{"num_hidden_layers": 9, "hidden_size": 256, "hidden_act": "swiglu", "tie_word_embeddings": false, "init_std_up": 0.0346, "init_std_down": 0.00815, "beta2": 0.95, "weight_decay": 0.077, "decay_fraction": 0.766}
MLP neurons of a small language model. Each row is named by its layer, matrix (gate and up: input weights) and neuron, and shows model dimensions 96-223. Each number is 128 + 32 x the weight over its row's rms, rounded and kept within 0 to 255. Numbers have three digits each. A neuron's up and down rows have the sign that makes its largest values positive.
After each neuron's rows, "fires on" lists the tokens most often at its 100 highest values on Wikipedia text that the model never trained on. A number after a token or word is its count.

L2.gate445:151094123147126185083154084151111078137122095151096147134102162155109166124120095137125160177082101112138128101140177144132124161201089073191121115123137128170161110179129123170071084127155149128133144148104108134086089155056096120136162125120131133055143133174103119120087136103138147130145156104145126139104130184118095173159155134121161113122115122186144189166123094072146122162078
L2.up445:035147127149087126078152087125148168114099128138115136079124185148112147129117090074143135164135111149079142173142156063165118107121146114146107117159144138120133221078126131133100072166131109182195111112081117135144106175129151086131121152112123051148116123071122148126123129144019178150154134117118163127083081172173136141083101143115114076089166153123143201147131101063093162150153
fires on: "is " 37, "and " 21, "′" 15, "ic " 8, "in " 7, "h " 5

L2.gate108:099157124122102101129180109173132129119124081109092117130075044138122082113115130094154144156129142119095085155131147114146120061207163181119141130147141142147096161129157067157165104095133144103138095090169162063070139080140138088109149158121156073086208119082130120122175115154072092093099110111137141158139080198104124151147112145118081127142154111086135151199148123119110122136123
L2.up108:161125161108140046159109128129127051143083104161138090095197120176169135186156092149111022058117103104156203123189114159063120123125121135155158153070111088097103090114125140036121137145089128090124151150131176147174144153127123159136111126082084165150127138140159122154124121134133136080173125137143149156102084080105083110129084137172107133112133191143127077133144117126175172171110
fires on: "es " 22, "z" 13, "ist" 9, "spec" 8, "their " 7, "have " 7

L2.gate485:112139078161128159100163050136173129102157086169133092100154154114115150143099095093179077171105127096128084119155128144121118136122140062120072045092146139155097076133136142110134086134160109111069171179106163197129169073103100131154116145133116121116121099150137149110117135153143141118163156172125158112102202157133218177116125143127133108128162099138157063141160103139096177171160
L2.up485:147104081107110134070144149168158136121112186114119122132103067129141125146129035075182124206117139124108147129151132175128183071153166060103114092099122176142154165117176163141131088181157150130089136159123147147133157095177103102109147121113125099118138131118210138123112167161150124099174134130143185122108115116069142126098138125136102099115145115152085102100101159171124150141143
fires on: "an " 12, "op" 12, ". " 10, "v" 8, "ab" 6, "s " 5

L2.gate65:146112113141167158120151083153184120104112099179173059088114107072103114077097117106116082112178078137114124135117142117144116118078176084122078126107157120153137079158150163131144120123136108175090175135063093084137167117093127150148081131097103126151083079115165112139158110091140096095118176177156141148129201147135143140128067145122211096104083162095158147128131112119091165178082
L2.up65:161187159148138058098095097129140112132048047190137158123153156111118087115096088129124124121152148105201175122068103121170133152141084086132076137078131141125083091121170125152151105096158076160162084072094128143066115063123183162153110148102117188162171133095163131147175112139142111063109176114111136136078141120194144069121176078139119119187111132177112128183101140138104127117153
fires on: "a " 24, "an " 15, "(" 7, "s " 5, "es " 5, "American " 5

L3.gate85:095109154157130148155116100120135125128154171143147223088128104105078136106138097118146104100090135133142135145148080148149117105107121128139082125157123166156112149149134118154143106105149155161137116106077118148141170119162110125220172104095052105110172073067192116133105175104135108122103118170166151143100150144164134149156106112132143134105174123094177145191087134106208097134084
L3.up85:092152133158120076198091132117121155180148142095154195140088112128079116129156155090159117090131128129084132128141122134128155098083089114086171127182071136093076139153116142145099090101105110113145138074115176138139153143142137156186156087097049112110168126083164152118153086124121129134073185157117103098113147187135125177137158152133107105111167141107113099095136157093132104152058
fires on: "his " 23, "old " 9, "ce " 8, "was " 8, "ess " 7

L2.gate170:172125126136174147155079166149142166100130128111066125174110108131134168102132081148131096138127182173187151118105121145121070105191143096198117114080105164108209199091093128172124151168124104128074082125187143204145125071149142147128158122136165111097153110121126123091119105166144197098135125130154114154107126114092105161100084179123146164084095151126101138161136154140076155198143
L2.up170:182140096108151114137123157139095186133096109153126130104120164117111126114165179124129122090148101175094145128186216081123137137152117176168091086132128082114154193138110197134077092163097095077159108096128144141129178126121137141091063186157110167148181129106067088134130119185142131157139107111124105111056120127136130099072162167080154108097147080118137097051179136145077150124125
fires on: "t " 25, "fl" 25, "wi" 21, "out " 14, "able " 6

L2.gate425:131163162101161121130179150140171142108170160143143136148132153087105091074117147122098090077185113170122083090101112107102136128151098198129134163149167124085187127119151101112129178153146109147128174127125105130126125097153156168112145148136082111126134118145095151135094138108108149123149094156103148151140115120112089125151094093135159116126124135118156152112138075071114151139123
L2.up425:153136111161178056126131139108099128113125143129132107154083106137149122100118117105073125157139091129149073134183139144108132144109123126095162118220108135089127105101124138168146134205140135108157144102192170116161159142157163073096162150105126121165086181107168131119157197148112114141110155138185134163118135125119131148134143160079059103116111118131078130100103171096181086156102
fires on: "ain" 19, "ly " 16, "e" 15, "on" 15, "ic" 13, "ally " 7

L2.gate252:156102137138195132140116131173096108160093121151070101118132100106133149124120128169163210127098231134148161105181122163105153121128170129170163138087121122152126127157100117116129105117169170112144093203123130151138165149097135083131156064133159125124159087091177074130131091103158117186130117193102123184136114151139107017141156163164112110175127114147131118166135192116135156053156
L2.up252:144149157123167131123155169193148068143142190117112079082158149103105140143113091133112157103113159150129117113136136178106109119115183062124131105117124154132105079082074168084073142167158152160137134141204171126113134150086156069151072076076098107105134088119138098102152128165102148149092120126210113157145070199132190081068155173117143124091144115155161066143153090144099201095129
fires on: "(" 74, "; " 10, ": " 10

L3.gate476:122143160136168052142138146143111125132124139143166137123106196136128139113125124142084140132085214174117129102078139150180072155171188144162094164117120124077161201097144104140131180185099125144136136132131120064156174152111142115121131169099184122106168151106127161122221081168111163142194114152189145218060168147154091089146117128125170185180147169101114145127084126128095116121101
L3.up476:119133152134155194141129128154128170168206120144153072084131111135097125143147132139114095099125117156192126082126174112163129176156171134140090115090135101093209139139133115136088159064171115165094177151092121143121158042090147095121058115174137112077115045122076142134180116124092150156156135113125137203131158208184087135138173106126164115172165145143177137104139070143138124115121
fires on: "(" 39, "; " 14, "d " 6, "′" 6, "st " 5, "om " 4

L2.gate180:111105107103109073093117099126098128145089134149111130132113157106155134081126128163152103180051210183181086114101175173165116177111157138094124105118152114114106160179080135155168150113161138172150153094107079180135098159156116140141136141182089121110117149129108121115140119115112163186165078090163184131124052159136150070133103111163086136148154124087178088096136100197157138148148
L2.up180:096077141144104161148128165188078125177095129144147132203175148080119141110115159194139143096117152187119086073115091193095136081176126140107169114122105176152139118145162169125167153131114110165134128068191113146115102115178111145190160134098093146123143112160134149145133104090207143172181106160086122085145162167118100064077109141133120172136180095115189100105130102144135125084112
fires on: "ch" 98

L2.gate459:132132192138165106144093166129102137119090153101151176128155141132123149072144097088084177103133145178125191060115138151161156141115180213150124093101107154114162153140149154176172144070135136119221115148137210137100086119160081136138180116114107100086145090088131134158131087092146130088136152194107105102126140111095115074124133091160103186117116110116161143087168132142112124150158
L2.up459:100137154141076177199123155132115123108095125122126116128177129129156177091166150154120172092158152199106183091140207162099146158083174157144103124094146144153115121129166187098230140073172101153169106141154164133133121173194109128181109113131087150053121113101147146133066145143152116089148145161122094144139135120132117126137109134124129158138135115117172149154176108121136154140161
fires on: "\"" 38, "al " 13, "tion " 9, "y " 7, " " 5, "er" 5

L2.gate89:149110149125172191177121138146131168128141056154151146090152095142109131127150131112200105058059107107117159100133177052126156165168146159126129169129125099107196143101133129150108172169160172155161160146146136121111169180116169101098101082134105122152155115131105146110169090108132117129171075084156140163093121108136132095040144066094153123086170119170126166072168110130123182101138
L2.up89:139142124066079117119159105140111123147095127086092228160127119147061101060105017103158105150063077084164170101134103101158114140185090123122131084096118137171115200170153134116086097109128147113157151137197112152105127152118137178110122140139147078073143129142164153151123137093110166117157122077121104150172111104102119142118159089134066176148161093158159165078103145101100101123118
fires on: "ing " 35, "s " 18, "es " 10, "d " 10, "on " 5

L2.gate265:120132128115079142152132102184113199122108192081103158095171209106122151161137102123201126109079131138117127143096142084094138096145146160117146104140169097117112127104155099141125131135160166099163107132159121137045109156192122112123123122119139100138115143093138121156109127087141101102174064113173180130138103113124144097141128120153172080113083096122129125095108086099124192105086
L2.up265:121171135105121158150116151112174123157162087155083093116099187170120151112151122172179133094138182136109179074139135187130143153150176179114142113112102093110139143192095153155164207106148119107166151128101068107104084191090138154168145178167121121128106137202112120129094143143174118209142098103123107196170129120124097132133118120202141068112152140174190140139167052116145116146113
fires on: "ing " 41, "d " 12, "ting " 10, "m " 9, "o " 8, "n " 6

L2.gate502:120139119137089133079163100116089158127123147201136143121173113133174122176109066092123131116043132103181133085167169131193138117140074075107090090132180124080108144089175150106144106148133108191101131129144101150132137067146160146117081110095093122071146138070123118145119152116136130124175092089094111169142083103118128136091165087124131085145116100111123151084136097160167125141145
L2.up502:119136131087055077168177133115104166119195152057131130124153093107159110169130129114143162096089115137135131168088151145107067134185035178089129139136154135134133125117159128157080110166101177206092098071129095143124103146152076110122081099138104083107164155138137133131149111121107162135159152115173119164091118130153077196098090114065142160113112044188130155096104145105148157058122
fires on: "and " 36, "ost " 8, "ing " 7, "ate " 6, "ed " 6

L2.gate45:107127198100106129111125142094116140139146088139198150119184107144201180100136112144147131145124160127120139134137160168163133102117140099120102127123178129157134106154134096185198160091178134171162109130158156122091133091115150143162180167102139149070137097136182166107128144099173092053185136128159087152149099108108144184191155141187079097123075142108133166165113099135173117089136
L2.up45:147081131104121101119149082108135037094150109167136107075193147094155190116118120101170129099132192148183157045126112118127159111128114084126093134067161168150123097150113099111118109116122082122115120128173152165151172149105071157183165145160117108112088091130162100102142126170183094183112098134166126129120117098112164137091141152146145118109133097137142134230177134139162172116148
fires on: "\"" 70, "ian " 10, "(" 6, "er" 5, "or " 4

L3.gate169:145121147126139167124206074122122166139147117182135170099115188016152095118122137093161136137123197180160133113109177138114164146112193091127180102092139153155074141178132114125139114137151152101109101097137087114133142111163105117119108038140133098158069145076163061110109150139104138168137109128180141108152075107131201154074145130117183093099140124113113100166180133162212140102124
L3.up169:126139077065082205155137111154097144124135138126115133119101181115130121129137122127192089160153100127095130070073207126072148092150154107142122075103118135135093138123141164103146134105142192128180114081120067158094110136135110130141090102122115098182073107105145094148109202104139165163104148177103110084200078164094142158136112117130099092049152145120130072107119191108167127096107
fires on: "e" 16, "=" 13, "i" 13, "2" 10

L3.gate424:107098102139192177198095108145157120124105182122168094122085173121152172151092026142104138162098174105144149125131115130137139143149119114137125094127063125127105178174107148149170160125136143157199160213161164118113184100137182122163134152182103121089139047114124090132153082118133125185164092056099167163120109117135154062189128089120125137175123055071089142112165158180127131110165
L3.up424:105068076093101147185121112069220136098123150144124194104183086139093206181098073167135150151056113146205123127105098112170130142141163164153116105104186148101118140145164119167127160105150086138123127136053126119086144159168113111159138120134103077149093090106148121168057093083157131106155120150110111139092128186116112143092153119087119197155092200065117167145139096127087162152087
fires on: "3" 38, "age " 15, "th " 6, ": " 6, "ch" 6, "o " 5

L3.gate363:158137066077097134055180095127100149142092203138057129106100148125143110145115122136145150153086119085101132125182231077162144129121135154152128126115119118152071123085151125089101137131074194156135114120096144132113143141139162155089095092163073149111135157066127110107114105123093162164120144145182156128098134167117157148139087118167177182145184110136112125092103112093126113136153
L3.up363:140086137053095086132175130175141183143158183138097123090129124141096128125165127138082122159109088172185139109146124139186150097128122168110177124156169166121137184111171064127097107084143131130135123158125116133118189180125102147142124083130093149154100092086164104171099106111101083172158157140155188083083183157131162177180162146154147095157177127174154181136100138120112130112162
fires on: "ing " 11, "ly " 10, "si" 9, "ack " 8, "ess " 7, "ed " 6

L3.gate465:101138121165149088121156171150126129123132084142190126146146119131190149115151111065158072108128181144140124147123124135187066101161110136133071147144082174096166110145074139051146161091083101134114123163156143137111173100158171156125128156112087129118126086124078178141158081149120101069156103134136142120124160137087102113169110060084149125124180135072152228146157115109163112130194
L3.up465:116178135179228055146131135155114124187163122158150092192163146159114161153166124139107136078160075141177119176123152120124125148142103076145159154128095157121207119099156062149105115124072130139060162143144134181060133116166143077111135125064141157134151144127127186145159098115121090101096116174172106140102105104138164182184118189126114089102163130176133169127165097133151127122115
fires on: ", " 34, "(" 25, "$" 8, "ly " 7, "ally " 5, ": " 5

L2.gate350:161145156167179080108107170141128115132110134118132136131050065100093137163119141137166104117180110115095112117171087124103115071163121084137147089052119139150115160125072122098125143088123167142148163121168113155189135170170098162131153137158144136160114149092073079092130105136071138125110078142203113048135141181101055106111100129155163149187113166145176106100144129099089125114073
L2.up350:143132105139152114087089141174073118162078128110146097116076157165147111164156129166197162144168116083074100136176091149090132119123107131108122140111110149130128138165073128087061083124143185155118103177178091112191099120106074102111117157072110159125124180125112082075150189129093068083085067096170122075170170161093080116168119105120120117147088181114104064079100141100184111117113
fires on: "ow" 27, "s" 14, " " 10, "ing " 9, "ed " 8, "in" 7

L3.gate143:142195137223090150081142114145169107116134146125160120151182155136124124166083158108164125126151159110125134168129148138133177143146107090169090120163126084121206114092204141164142098100115139117135094140113169115081128109104137155215117142112136120064126099142140110077123114113100123102148103185097107141088105101176161140132119095113176121121106157115082146161107112098227088178140
L3.up143:111131144082113096113151132149117183121049129076131179146135143117046146116122131105135204113120172157179149106102164138172114140115101110163125167125091117145121132132126103065093158110109145159108156086153145141133117095147159112177126152193109123096095137057138182133149100122115139092132118118108121083133169115105159076133120143129125104150187126136157123132064165050118132085134
fires on: "It " 29, "it " 14, ": " 10, "\n\n" 6, "P" 6, "ies " 5